config.yaml
n_layer: 14
d_model: 512
n_head: 6
n_kv_head: 3
head_dim: 128
d_mlp: 2048
vocab_size: 8521
activation: "swiglu"
norm: "rmsnorm"
norm_place: "pre"
norm_eps: 1e-05
positions: "rope"
rope_base: 500000.0
rope_fraction: 1.0
qk_norm: false
attn_scale: 0.0884
bias: "qkv"
tie_embeddings: false
parallel_block: false
init: "normal"
init_std_qkv: 0.0247
init_std_o: 0.0
init_std_up: 0.0247
init_std_down: 0.0
optimizer: "adam_variant"
lr: 0.00058
lr_mult_o: 1.29
beta1: 0.9
beta2: 0.95
lr_head: 0.00924
grad_clip: 2.0
warmup_steps: 540
schedule: "wsd"
decay_fraction: 0.262
decay_shape: "sqrt"
final_lr_fraction: 0.0
batch_tokens: 65536
seq_len: 512
doc_mask: true
train_tokens: 519600000
steps: 7929
dataset: "wikipedia_en"
MLP neurons of a small language model. Each row is named by its layer, matrix (gate and up: input weights; down: output weights) and neuron, and shows model dimensions 320-447. Each number is 200 + 30 x the weight over its row's rms, rounded and kept within 0 to 999. A neuron's up and down rows have the sign that makes its largest values positive.
Before each neuron's rows, "fires after" lists the tokens most often just before its 100 highest values on Wikipedia text that the model never trained on; "fires on" lists the tokens most often at its 100 highest values on Wikipedia text that the model never trained on.

fires after: "\n", " (", " “", " \"", "-", "i-"
fires on: "C", "L", "-", "9", "aw", "T"
L2.gate1493,246,221,161,225,246,190,178,185,215,226,226,147,172,232,251,179,216,223,171,200,221,125,229,181,159,193,204,236,202,241,151,249,195,206,219,231,265,192,151,168,205,184,228,211,155,231,222,231,213,218,218,228,203,187,216,229,166,177,261,221,215,188,206,162,181,198,257,182,177,155,192,200,197,162,213,209,218,207,189,226,173,220,187,237,204,225,242,182,210,224,232,226,191,152,214,174,142,188,199,225,221,187,273,222,228,218,226,183,192,230,228,236,193,246,184,211,180,140,195,240,166,191,246,155,233,179,209,246
L2.up1493,187,198,201,208,229,214,207,195,197,180,198,144,201,145,203,197,174,204,199,215,170,200,143,175,216,152,205,195,179,191,247,190,190,161,193,218,202,214,209,182,183,206,200,189,222,218,196,220,215,179,187,183,146,177,175,183,184,201,212,230,206,157,254,209,189,214,177,165,159,205,131,263,231,183,229,205,267,191,205,219,184,184,188,204,228,216,271,172,240,240,160,251,179,217,195,217,185,233,236,247,195,216,252,169,205,197,214,209,187,204,197,225,209,172,247,184,180,171,152,154,178,197,181,183,195,236,204,161
L2.down1493,187,192,213,233,202,207,159,193,198,226,221,161,192,134,184,148,205,205,207,257,184,193,164,235,188,198,211,236,212,177,228,247,154,182,172,225,155,216,212,125,222,207,193,203,201,216,256,215,218,197,200,181,220,148,163,184,203,173,220,231,199,220,220,199,194,230,210,154,176,185,191,199,213,145,277,164,218,201,208,191,202,188,230,155,205,256,237,174,231,199,193,159,191,199,162,194,201,235,189,197,180,225,202,201,222,203,215,241,174,213,185,209,206,214,203,209,240,156,186,206,178,203,218,192,219,228,271,202

fires after: "\n"
fires on: "\n", " |", "(", "|"
L7.gate937,203,200,187,187,195,236,229,209,189,191,214,161,150,201,207,142,237,215,148,169,149,205,153,185,209,192,227,229,218,173,236,180,210,198,133,207,212,183,196,143,221,163,209,181,192,230,215,173,183,198,223,193,188,231,169,162,196,164,153,191,144,178,191,146,207,168,174,146,198,224,243,180,190,196,242,174,203,210,154,200,149,192,197,243,194,165,193,182,218,221,220,230,222,226,187,173,205,225,229,193,183,214,232,148,236,172,160,218,195,216,185,202,215,211,185,164,216,178,191,218,286,179,242,219,221,145,259,227
L7.up937,171,199,221,204,188,252,165,188,211,160,224,208,177,198,235,232,256,204,147,170,175,233,188,231,237,188,205,208,205,180,205,223,175,190,185,212,214,211,221,216,223,191,239,204,213,213,195,186,214,250,182,218,204,189,224,233,209,193,210,142,171,230,183,248,238,202,173,219,152,177,153,259,242,187,155,193,211,168,173,151,207,187,176,191,124,208,221,208,279,159,179,196,192,232,234,166,182,223,172,197,160,227,197,234,215,131,227,128,197,264,194,232,189,192,200,244,225,243,181,197,188,233,211,205,213,209,218,223
L7.down937,220,228,250,183,221,201,242,170,107,202,235,165,186,225,170,233,210,213,137,201,179,200,138,204,212,219,184,201,184,166,220,197,198,230,159,188,196,262,139,202,194,167,162,225,196,150,148,191,137,148,215,163,199,208,255,221,217,176,166,163,208,176,244,219,161,209,208,213,189,204,236,212,192,190,162,195,167,210,152,196,148,141,165,188,165,166,216,172,210,201,177,240,230,226,170,210,228,234,228,227,218,199,176,229,222,184,118,144,160,169,246,233,162,167,194,198,227,249,187,174,225,224,227,164,256,265,199,204

fires after: "\n", "|"
fires on: "\n", " |", ":", " =", " US"
L7.gate1939,256,203,171,169,202,156,258,135,242,199,166,213,212,144,184,199,195,168,179,213,261,151,215,225,155,214,193,164,264,235,242,216,215,215,179,243,227,202,212,195,147,196,163,221,239,187,203,169,190,205,195,222,206,201,177,189,138,282,200,231,166,213,216,176,191,181,194,248,149,177,176,243,175,171,211,186,157,232,167,210,189,195,238,235,170,183,129,162,237,164,206,199,169,224,225,134,221,231,155,149,170,173,156,214,212,225,171,207,245,179,238,197,201,198,157,179,196,224,200,205,187,168,234,238,168,182,195,154
L7.up1939,210,186,220,270,205,202,208,211,137,217,183,192,216,219,195,171,176,177,189,175,169,225,242,181,227,179,148,210,242,189,212,221,259,152,192,210,176,190,219,197,223,190,158,174,192,198,189,279,167,240,162,221,198,217,176,187,218,137,160,183,231,195,131,197,242,193,152,255,169,233,175,186,196,151,160,185,243,238,207,199,223,197,201,184,140,211,183,241,210,142,204,122,199,193,237,137,163,165,169,229,226,160,240,201,243,183,190,142,146,172,170,197,223,169,242,217,141,184,208,166,191,262,191,135,187,200,204,203
L7.down1939,215,195,178,150,184,173,201,110,190,197,182,190,238,194,200,224,242,172,162,141,288,236,209,183,211,163,215,179,167,206,236,216,195,233,191,231,218,206,220,217,152,168,217,182,230,215,196,153,182,182,147,233,188,224,202,190,190,203,210,200,169,209,187,246,214,256,200,162,236,217,260,167,189,172,268,200,166,217,186,215,192,171,202,235,190,181,194,190,194,244,190,180,240,229,187,208,221,232,192,169,217,212,191,198,166,228,176,229,295,170,232,222,170,171,189,178,171,159,221,180,227,222,217,230,183,222,199,155

fires after: "\n"
fires on: "\n", "==C"
L7.gate280,195,209,216,186,229,183,275,179,171,227,224,234,222,250,198,165,220,189,211,211,164,185,200,238,193,178,220,217,186,274,168,203,204,162,210,217,215,209,225,160,168,224,205,213,186,227,218,179,168,210,181,170,183,218,209,175,229,198,158,224,144,180,157,169,239,158,198,200,182,216,209,227,223,186,221,177,241,219,219,214,213,178,193,175,154,217,194,194,187,229,194,140,175,219,161,192,178,259,193,208,224,214,206,208,262,206,206,191,219,197,160,186,204,218,191,214,159,172,190,212,195,170,230,215,216,184,219,184
L7.up280,226,164,176,184,207,189,245,164,160,252,194,198,171,140,248,192,166,170,171,174,195,164,206,226,214,249,190,224,148,253,195,159,260,239,197,219,191,160,182,213,164,231,208,216,163,186,187,199,257,209,180,166,165,186,186,242,222,224,234,178,198,216,230,221,115,171,190,202,188,190,251,160,118,198,169,246,189,200,202,174,206,154,175,214,238,195,157,203,206,184,194,197,225,223,222,208,230,251,200,157,158,172,225,224,230,161,167,227,245,182,174,205,158,177,189,139,244,246,193,200,248,170,236,188,129,165,230,168
L7.down280,246,228,184,244,204,173,241,166,153,165,219,195,209,233,224,179,241,228,225,180,144,164,204,239,244,231,242,259,207,230,176,231,227,224,159,142,215,193,236,258,203,199,198,233,219,215,224,235,210,188,169,184,204,198,147,191,236,194,150,209,124,198,217,208,188,199,190,211,185,210,261,230,213,126,173,218,246,201,211,192,225,158,216,195,214,227,147,239,176,211,174,133,223,242,162,193,185,260,179,159,178,199,208,188,249,198,143,220,240,173,177,192,182,174,194,196,197,167,237,189,209,144,209,229,161,213,214,195

fires after: "-", "\n", " \"", "(", "/", "i-"
fires on: "19", "9", "d", "th", "8", "ro"
L2.gate2042,231,153,138,191,241,154,226,211,187,184,166,220,164,262,154,210,234,215,195,204,211,216,203,176,151,194,202,230,204,161,192,233,228,230,152,269,121,208,214,216,211,260,303,193,177,189,180,239,220,175,209,219,219,198,227,239,194,132,205,203,191,191,177,183,186,207,236,238,201,206,242,264,213,187,209,181,197,153,212,180,188,213,242,189,163,216,235,175,213,214,171,243,159,221,226,190,238,205,219,160,206,194,199,195,193,240,190,224,214,207,179,216,226,222,260,176,168,195,198,217,201,223,215,233,207,213,264,244
L2.up2042,231,213,173,218,185,228,239,179,232,174,178,226,141,188,189,192,192,239,239,218,150,215,213,180,155,221,176,225,208,201,165,246,227,223,219,207,193,206,179,225,135,231,197,224,147,177,179,208,193,188,205,202,193,225,180,178,201,198,188,156,185,193,195,193,250,202,212,221,160,202,194,231,222,220,239,199,275,239,173,178,225,162,148,161,202,174,252,211,186,149,234,240,224,223,173,192,158,169,208,209,157,219,193,220,234,184,149,174,238,197,161,194,241,231,201,255,199,140,171,206,164,169,201,175,239,198,174,161
L2.down2042,210,264,167,206,245,204,227,105,274,168,205,220,166,172,218,168,232,224,207,163,146,211,230,238,186,220,190,217,209,166,163,152,205,236,196,204,198,214,194,187,168,237,235,215,132,162,166,198,209,185,205,196,172,213,146,163,222,212,193,213,205,199,244,184,195,180,206,215,170,219,165,246,222,216,228,210,220,247,201,170,174,184,149,117,259,166,225,206,186,179,185,203,253,212,163,204,154,243,233,206,173,176,237,203,185,181,188,140,208,189,149,187,182,250,221,192,252,132,195,173,189,168,217,209,229,203,170,213

fires after: " (", " \"", " t", " r", "-", " w"
fires on: "th", "d", "and", "is", "un", " compet"
L2.gate501,224,166,182,223,217,194,201,199,218,156,200,179,238,213,211,176,162,242,227,217,228,181,220,211,172,192,219,195,201,133,247,248,204,163,204,226,183,198,234,204,197,248,184,202,162,134,182,195,154,226,244,187,234,196,169,255,187,196,228,234,190,181,230,179,226,243,273,247,185,215,173,173,178,168,235,229,192,193,168,209,204,204,266,237,211,179,189,176,232,189,227,206,176,209,188,212,226,228,153,191,211,177,232,243,218,230,257,130,206,188,180,197,181,179,231,170,182,180,175,213,188,175,183,230,192,223,286,217
L2.up501,205,204,168,282,223,206,147,172,217,258,232,176,170,160,150,169,207,249,192,191,192,202,189,227,187,138,211,178,237,157,184,173,198,213,231,197,207,218,182,202,180,141,190,210,192,206,144,183,176,222,197,138,215,165,213,241,149,215,201,222,212,202,209,211,239,209,212,209,237,191,148,221,193,199,203,201,262,239,165,217,187,208,129,173,194,152,223,218,250,208,204,255,234,197,213,228,129,214,165,236,177,188,185,190,214,212,217,185,211,201,194,190,256,199,169,214,168,198,217,230,201,145,256,181,232,209,197,157
L2.down501,186,236,198,239,191,186,187,167,175,228,196,196,132,180,150,232,209,213,225,178,210,205,186,251,181,201,225,183,237,154,181,179,201,185,221,209,192,203,187,194,174,164,245,164,139,216,171,195,173,162,212,162,209,193,200,230,165,247,205,165,241,200,206,194,217,159,186,177,193,229,156,237,183,232,203,222,221,231,191,238,188,175,161,221,179,192,198,224,241,218,204,232,216,207,197,173,146,193,228,231,227,210,158,173,252,169,209,184,141,218,170,175,232,213,143,188,210,213,200,208,245,152,219,176,211,190,158,177

fires after: "\n", " the"
fires on: "==", "==S", "===", "====", "==P", " National"
L7.gate1281,178,182,162,158,201,241,220,272,177,164,285,194,218,232,184,218,187,218,192,194,247,205,208,198,167,157,148,233,219,224,197,236,243,247,183,259,256,186,229,164,206,163,139,247,169,216,168,214,217,208,197,176,154,171,194,224,231,219,186,218,254,156,253,236,165,170,233,236,207,140,275,192,275,161,197,205,213,149,192,214,155,190,224,203,216,254,255,188,238,236,170,188,214,229,162,216,241,230,185,264,212,176,205,234,200,187,229,194,226,238,173,209,176,214,163,197,161,177,169,163,224,225,167,219,204,146,238,159
L7.up1281,203,223,182,164,200,186,212,195,187,157,230,151,225,202,188,210,245,158,163,208,232,137,244,172,200,257,170,203,151,166,204,213,205,232,197,284,201,183,230,238,167,234,199,256,184,223,207,191,171,210,213,221,146,207,197,282,184,204,226,219,215,198,227,221,237,175,231,249,217,193,273,205,169,199,205,232,124,161,176,207,156,187,187,229,185,192,173,209,203,191,210,215,191,213,180,203,229,232,160,199,220,213,258,243,208,200,250,249,211,216,156,230,195,198,144,207,213,191,235,187,206,140,189,185,181,220,226,215
L7.down1281,175,204,196,210,203,215,258,207,204,211,236,206,218,286,199,198,164,217,191,205,156,261,182,173,170,173,206,201,248,237,135,198,261,210,186,210,194,157,237,183,198,172,189,192,243,175,165,210,239,222,172,195,189,191,205,160,209,199,203,179,194,188,208,231,135,178,199,223,238,180,215,209,242,157,171,176,234,198,177,238,220,166,201,197,225,200,234,249,205,176,198,211,199,201,196,196,218,222,218,214,178,224,193,231,220,178,185,150,215,241,181,164,173,208,200,175,118,224,168,160,218,211,187,221,174,151,211,168

fires after: " \"", "\n", " e", " (", " s", "["
fires on: "G", "y", "en", "n", "h", "th"
L2.gate41,195,152,181,191,267,165,229,177,196,185,219,197,212,183,250,164,177,228,189,203,230,161,184,257,149,206,217,203,212,220,194,234,139,194,155,207,204,196,217,187,194,220,192,227,217,174,230,194,198,215,188,163,219,184,175,214,216,132,209,198,208,148,177,172,208,210,168,219,166,214,206,239,214,203,195,211,253,205,195,257,223,207,183,244,188,200,191,168,209,192,196,169,209,219,246,118,163,209,195,228,179,221,230,220,231,225,251,240,183,182,217,221,231,210,207,180,144,193,225,186,232,196,191,236,201,187,257,155
L2.up41,197,178,142,220,223,162,234,200,167,155,198,215,201,175,192,227,230,195,180,133,191,150,161,179,256,156,211,190,157,153,155,259,178,210,110,218,196,163,196,198,187,186,147,184,223,227,229,175,139,181,182,206,166,243,227,189,224,178,178,234,182,130,197,253,208,183,174,188,212,196,192,206,219,225,191,204,213,205,204,185,211,212,139,221,212,212,172,176,205,205,182,198,212,166,251,185,220,193,180,166,237,213,218,246,195,183,251,197,152,238,177,215,223,195,164,232,163,173,201,221,208,194,207,234,189,211,219,192
L2.down41,190,184,157,173,227,170,240,203,182,189,183,216,206,192,193,217,203,224,208,152,198,147,205,213,219,157,217,208,232,195,147,228,228,191,122,219,167,107,195,197,172,194,143,198,192,193,185,188,199,169,240,201,196,215,243,165,160,203,195,218,180,148,178,220,202,231,171,161,180,202,160,206,222,210,209,246,205,234,211,211,191,232,164,237,201,192,167,152,200,198,183,186,189,204,250,164,256,227,191,219,244,222,261,223,175,177,241,208,142,223,201,175,258,166,169,214,187,208,209,249,200,222,205,217,248,163,214,229

fires after: "\n", " \"", " (", " un", " L"
fires on: "In", "ex", "th", "in", " In", "At"
L2.gate1319,253,203,172,175,232,173,159,190,207,255,203,207,204,227,181,204,187,241,232,199,224,202,164,211,215,208,184,211,253,142,201,218,212,241,214,218,242,186,216,203,202,181,192,150,166,194,135,237,98,221,231,184,226,205,217,241,158,194,197,209,214,214,185,167,172,244,215,281,170,216,232,199,179,180,238,230,204,245,185,236,158,249,135,204,135,213,194,204,142,191,149,214,198,179,211,178,166,181,193,181,195,231,205,175,226,199,242,218,205,138,169,240,211,257,187,202,183,270,218,241,212,218,169,208,218,177,263,244
L2.up1319,248,211,180,174,241,183,207,236,189,214,215,167,179,186,200,228,233,209,241,217,187,194,134,219,180,185,188,209,204,180,160,283,223,215,246,223,179,168,221,179,153,186,161,205,211,220,182,205,160,248,236,180,158,147,190,237,162,138,225,233,143,177,208,217,214,244,201,175,175,236,257,202,202,235,220,212,196,216,167,230,202,239,196,201,171,185,234,177,147,214,230,172,210,156,215,149,205,250,171,226,170,209,235,224,202,196,212,172,148,196,228,179,182,225,231,231,157,183,157,177,229,160,159,190,172,163,264,232
L2.down1319,190,225,218,181,171,150,146,215,175,157,158,227,199,205,172,270,190,210,215,202,237,228,163,212,223,188,167,224,193,122,207,211,234,216,266,187,230,177,254,218,170,171,270,200,216,228,121,244,182,245,219,202,200,168,177,188,121,150,221,143,241,261,287,253,210,179,206,198,194,193,176,206,192,165,236,204,176,203,227,276,240,246,194,216,166,235,195,177,121,203,127,171,164,206,139,223,191,134,210,210,205,212,188,211,207,168,219,213,166,180,225,248,181,238,206,207,159,268,172,223,219,170,235,190,220,171,208,256

fires after: " |", " cr", " H", " Ch"
fires on: "\n", "est", "us", "et"
L7.gate1711,239,200,205,175,211,186,216,154,174,209,209,140,194,177,208,157,230,193,197,195,202,147,176,170,264,223,134,229,195,173,207,250,180,155,160,234,217,184,183,273,221,208,201,165,203,190,220,254,184,235,174,227,200,229,175,207,202,175,200,188,158,199,171,201,246,195,177,217,198,179,269,175,182,234,196,217,225,146,175,251,169,196,208,167,183,221,200,147,151,153,206,149,213,183,280,218,174,203,203,221,194,184,219,200,197,234,198,183,209,263,124,207,150,182,208,164,244,146,199,231,177,221,177,193,207,192,201,191
L7.up1711,179,189,272,213,213,112,204,182,217,178,180,142,214,160,238,182,228,204,149,143,199,199,200,212,193,210,223,211,191,245,237,188,225,223,189,205,230,209,212,197,200,206,158,226,191,231,209,153,188,234,201,165,211,240,217,187,179,230,227,255,234,253,193,192,209,199,255,220,189,170,224,153,213,214,231,258,190,217,217,169,187,216,161,220,216,211,184,168,160,211,195,201,179,204,241,180,148,205,206,242,224,164,177,183,168,253,180,197,217,192,255,153,194,176,236,187,119,176,167,173,193,207,167,240,206,204,230,214
L7.down1711,143,168,241,189,240,166,144,169,209,219,146,143,189,220,210,235,230,218,176,248,215,150,232,195,225,219,207,228,202,173,225,210,244,211,166,214,198,194,218,204,207,190,180,224,212,200,235,131,192,190,179,227,205,188,159,226,168,147,270,206,205,184,208,228,247,216,230,233,217,215,246,190,159,215,250,187,223,202,158,138,202,213,182,183,197,207,255,219,221,224,209,193,238,185,218,271,177,197,203,164,211,205,181,229,225,234,212,246,234,166,234,156,227,229,177,205,179,222,230,153,206,185,224,233,222,198,234,232

fires after: "\n"
fires on: "\n"
L7.gate1655,240,185,211,154,210,206,219,243,194,223,154,218,165,265,191,192,205,119,159,179,169,206,239,219,160,221,172,243,181,218,195,217,199,178,162,172,193,211,214,212,186,215,180,189,208,190,162,200,182,227,179,164,195,239,198,227,259,112,260,220,196,245,185,183,202,217,216,268,200,203,257,242,188,174,180,164,197,222,170,156,228,167,170,189,166,189,225,164,203,220,177,194,263,224,183,222,180,225,210,234,200,211,169,187,196,209,246,224,226,160,223,209,177,218,230,169,173,204,234,193,198,199,196,193,170,185,229,189
L7.up1655,163,221,185,216,243,169,284,237,175,168,205,206,245,165,201,215,218,190,156,205,171,225,274,277,207,214,146,210,174,199,235,177,248,206,211,236,223,205,203,200,191,227,172,266,208,189,219,241,192,242,144,191,152,261,171,254,203,213,190,227,208,197,202,197,202,190,157,247,214,217,272,247,211,167,179,159,216,192,146,193,223,199,212,205,192,197,186,137,201,218,173,218,200,214,206,163,255,202,180,225,188,172,194,206,224,185,200,167,236,161,181,154,204,206,146,204,167,220,189,188,217,153,182,224,198,215,174,149
L7.down1655,202,172,127,155,216,179,240,222,187,210,238,190,207,218,192,242,209,198,182,221,194,237,266,202,191,213,174,213,187,205,224,149,261,209,164,167,252,233,231,254,188,169,170,229,221,218,199,225,233,163,166,175,166,174,203,233,226,179,218,222,174,200,205,214,169,188,138,196,183,217,224,245,217,202,128,165,212,228,211,177,209,189,203,111,212,244,169,149,230,181,184,168,229,217,157,168,230,221,197,200,204,198,207,243,178,234,193,221,219,179,199,166,208,198,195,173,152,236,223,179,180,174,145,205,142,208,220,179

fires after: "\n"
fires on: "==", "\n", "===", "==C", "==S", "==T"
L7.gate415,235,156,203,208,225,234,185,226,183,259,210,219,156,196,238,171,214,209,197,171,194,190,230,196,178,239,168,169,205,249,199,196,250,220,185,193,202,176,196,240,187,241,183,241,174,173,200,261,152,175,188,247,172,190,140,187,202,149,216,205,225,138,234,190,181,218,196,238,193,198,186,154,197,167,207,231,197,139,179,221,218,141,195,264,155,225,232,163,194,163,210,190,230,178,194,178,209,269,152,186,211,176,206,243,195,208,190,158,201,176,201,188,206,223,233,203,188,229,232,176,221,230,193,163,178,171,281,171
L7.up415,182,170,157,164,193,193,227,162,180,148,166,274,196,202,237,201,173,199,161,181,228,206,156,227,160,255,192,261,133,196,241,228,242,234,205,177,206,191,179,179,236,214,225,201,129,256,163,187,252,230,207,156,240,215,231,202,178,197,222,214,205,190,220,235,176,245,215,241,199,164,160,220,237,220,192,188,172,234,174,195,163,213,221,204,181,175,189,195,210,244,161,156,171,231,229,236,166,211,200,151,165,168,257,202,207,222,201,209,229,216,204,262,155,216,159,172,182,156,195,189,178,187,179,214,178,177,176,188
L7.down415,228,144,166,218,232,270,219,207,171,198,181,259,165,197,202,190,194,194,167,139,262,251,207,196,156,212,197,181,218,203,156,197,240,213,153,182,182,162,172,213,213,182,218,194,151,230,205,211,171,175,151,188,171,229,191,171,210,203,199,182,211,150,219,238,189,212,175,195,201,156,193,163,208,175,206,246,184,152,153,250,182,151,177,233,206,207,253,191,194,205,181,183,166,210,235,151,196,254,142,237,220,170,257,217,178,178,199,203,201,207,144,168,173,237,211,195,208,198,185,193,249,231,185,122,212,149,237,171

fires after: "\n"
fires on: "==", "===", "ro", "\n", "ed"
L7.gate361,187,156,184,188,201,264,277,199,192,246,202,160,232,220,202,210,226,153,187,162,192,188,183,136,180,255,242,191,222,219,196,209,238,264,152,207,173,242,200,126,190,209,207,183,213,173,183,177,171,173,150,116,191,193,201,247,185,207,207,203,216,219,198,157,164,184,161,177,213,211,241,201,212,185,188,183,232,176,175,244,167,181,181,202,167,153,195,151,231,199,165,225,195,179,167,229,213,194,224,180,170,162,229,228,198,222,175,258,188,214,183,207,232,238,224,207,208,185,214,196,194,181,182,177,179,173,225,147
L7.up361,165,200,259,171,187,235,181,218,197,144,193,182,197,205,255,214,196,148,217,194,207,174,180,189,188,188,169,205,175,198,170,211,226,177,186,183,222,189,192,220,219,135,252,200,200,117,191,195,221,197,227,175,204,247,185,195,210,217,207,233,171,241,191,263,244,142,192,131,195,257,167,203,185,214,167,182,212,188,172,197,205,190,174,187,205,154,189,180,244,208,240,197,230,283,199,227,221,208,174,199,198,198,213,180,223,183,197,160,193,217,175,198,206,233,124,170,146,208,211,223,243,226,226,180,150,194,200,175
L7.down361,188,228,226,179,237,270,188,256,233,192,224,207,202,190,200,255,170,228,213,174,154,224,180,210,199,190,151,235,209,255,134,222,229,190,166,209,219,190,189,160,172,139,201,236,222,204,155,186,243,158,202,191,226,244,209,229,191,190,173,208,196,237,235,148,205,220,181,191,212,168,178,239,179,197,107,172,218,212,230,177,183,198,235,219,167,209,180,185,233,207,205,248,171,199,169,207,172,216,222,151,283,162,170,210,189,187,221,210,252,216,147,188,233,261,169,203,229,222,157,218,197,199,159,169,180,186,186,199

fires after: "\n"
fires on: "\n"
L7.gate1961,208,198,197,140,227,228,241,231,186,174,199,148,222,197,221,197,207,200,110,153,232,173,267,234,221,220,181,277,196,245,191,225,211,206,208,217,243,161,194,179,258,185,138,177,143,180,204,242,181,215,200,176,176,171,235,226,140,200,211,175,178,185,202,177,193,214,288,221,200,222,177,228,198,224,164,211,218,216,233,200,206,191,148,189,191,204,202,163,194,204,172,146,151,191,249,170,250,289,180,228,205,169,199,205,214,180,195,249,216,207,199,119,172,162,231,197,177,218,190,179,163,222,194,201,215,206,215,169
L7.up1961,213,219,189,223,139,205,186,158,161,203,188,208,203,237,214,220,202,230,171,193,197,223,241,164,239,172,196,186,192,210,176,180,209,196,217,201,224,161,236,216,240,229,242,235,197,174,196,182,237,245,157,208,198,130,209,147,165,215,214,206,225,188,222,220,196,185,205,236,170,192,202,190,221,163,213,203,199,153,198,214,163,228,230,213,211,167,190,135,192,248,142,219,223,139,238,214,200,229,198,198,210,131,219,188,181,164,191,231,185,179,230,191,212,226,194,171,207,160,252,189,210,186,166,233,189,199,261,207
L7.down1961,194,155,197,146,227,192,197,164,147,195,181,189,193,203,215,188,211,210,135,138,179,248,224,227,214,203,186,272,155,224,236,170,191,234,183,210,234,218,150,164,240,181,170,189,201,189,213,188,190,170,214,189,171,175,206,211,162,171,180,169,208,210,228,162,206,223,232,210,235,218,200,218,245,172,173,224,233,244,212,154,204,175,127,181,249,205,202,139,213,233,188,146,179,176,229,197,202,246,210,222,219,167,195,197,214,173,234,189,238,224,167,158,219,166,248,216,195,194,197,181,165,257,206,189,228,207,196,173

fires after: " |", " Al", " sal", " al", "′"
fires on: "\n", "am", "==", " 100.00", "iam", "i"
L7.gate2014,249,210,228,152,195,204,193,202,190,203,158,170,190,232,238,176,208,161,189,180,220,142,233,241,220,233,204,240,194,207,191,277,139,162,191,191,194,173,174,200,188,208,214,245,164,158,219,197,201,160,231,214,207,189,195,168,226,224,340,198,225,179,183,185,165,192,201,222,183,179,179,190,250,222,255,177,232,166,197,175,168,233,179,212,156,186,178,177,160,240,215,116,171,219,229,174,235,265,214,218,232,214,209,204,179,209,264,180,210,229,202,172,188,213,222,172,179,154,194,209,220,229,219,210,193,218,224,239
L7.up2014,228,216,256,171,180,180,166,235,195,165,184,193,230,186,203,207,201,183,139,136,249,156,209,193,219,232,196,239,172,224,155,215,142,174,212,187,239,197,195,198,220,231,223,234,226,171,178,196,186,201,285,215,176,177,216,254,190,264,258,199,212,213,183,256,194,225,188,224,185,128,213,196,232,219,234,211,228,183,215,217,210,238,169,183,202,205,224,189,168,253,179,156,149,243,224,179,200,200,171,235,213,176,226,147,186,208,238,207,185,193,206,185,215,188,248,196,139,174,212,199,215,192,200,205,261,239,197,196
L7.down2014,149,191,210,206,204,170,138,218,212,209,206,220,237,174,160,186,214,188,150,170,218,185,200,163,230,187,214,221,152,206,217,176,241,170,257,187,288,220,202,176,227,213,166,190,221,197,176,194,205,223,203,240,213,231,270,263,190,182,162,235,170,171,208,226,220,235,184,198,229,185,257,220,237,234,189,194,188,207,186,197,234,255,188,164,267,204,225,188,176,209,188,224,157,173,219,219,181,163,154,205,205,131,206,112,209,178,182,206,166,191,180,213,252,166,219,228,189,234,176,190,183,168,188,203,227,222,177,132

fires after: "\n", "\n "
fires on: "-", " |", " -", ":", "1.", "2."
L7.gate61,165,159,191,150,220,185,251,193,184,236,215,226,196,174,202,228,262,244,178,211,215,192,182,224,173,208,180,163,167,185,209,174,245,216,209,176,224,209,172,186,188,206,244,191,153,193,229,209,235,240,184,209,184,215,170,240,187,202,214,195,195,172,166,189,217,163,253,200,162,190,186,260,157,178,188,186,209,194,166,183,185,251,201,200,208,182,190,186,201,182,216,260,214,171,221,196,239,137,126,192,211,184,212,178,225,206,206,181,218,214,200,276,177,229,213,213,222,150,195,227,150,228,199,234,147,206,181,182
L7.up61,210,232,198,180,217,191,277,208,168,171,212,179,209,232,231,170,212,241,179,226,152,180,192,220,181,175,230,215,194,153,191,220,192,201,177,194,152,172,235,166,158,231,135,207,232,232,230,189,179,206,270,121,178,203,206,161,216,163,268,160,192,211,181,199,217,235,207,195,236,179,209,151,227,210,189,197,223,186,184,149,228,196,173,241,197,193,190,171,192,200,255,203,186,174,166,146,191,234,235,180,203,205,275,210,243,206,213,183,221,169,215,217,152,218,212,157,239,218,225,234,283,201,196,191,221,211,191,170
L7.down61,211,225,198,126,178,174,262,227,176,184,201,246,223,157,145,217,228,260,152,213,201,194,202,219,206,216,160,127,179,205,225,177,165,218,164,229,210,210,181,217,165,188,263,152,180,196,198,166,232,234,163,190,143,216,206,187,156,227,205,210,181,209,205,178,241,172,222,193,208,197,161,224,169,180,215,226,175,205,185,210,169,213,187,200,204,172,220,174,218,200,195,294,222,209,238,221,235,194,187,258,192,175,169,183,199,204,184,163,173,192,172,226,196,235,159,211,219,155,206,221,178,259,256,209,174,205,198,133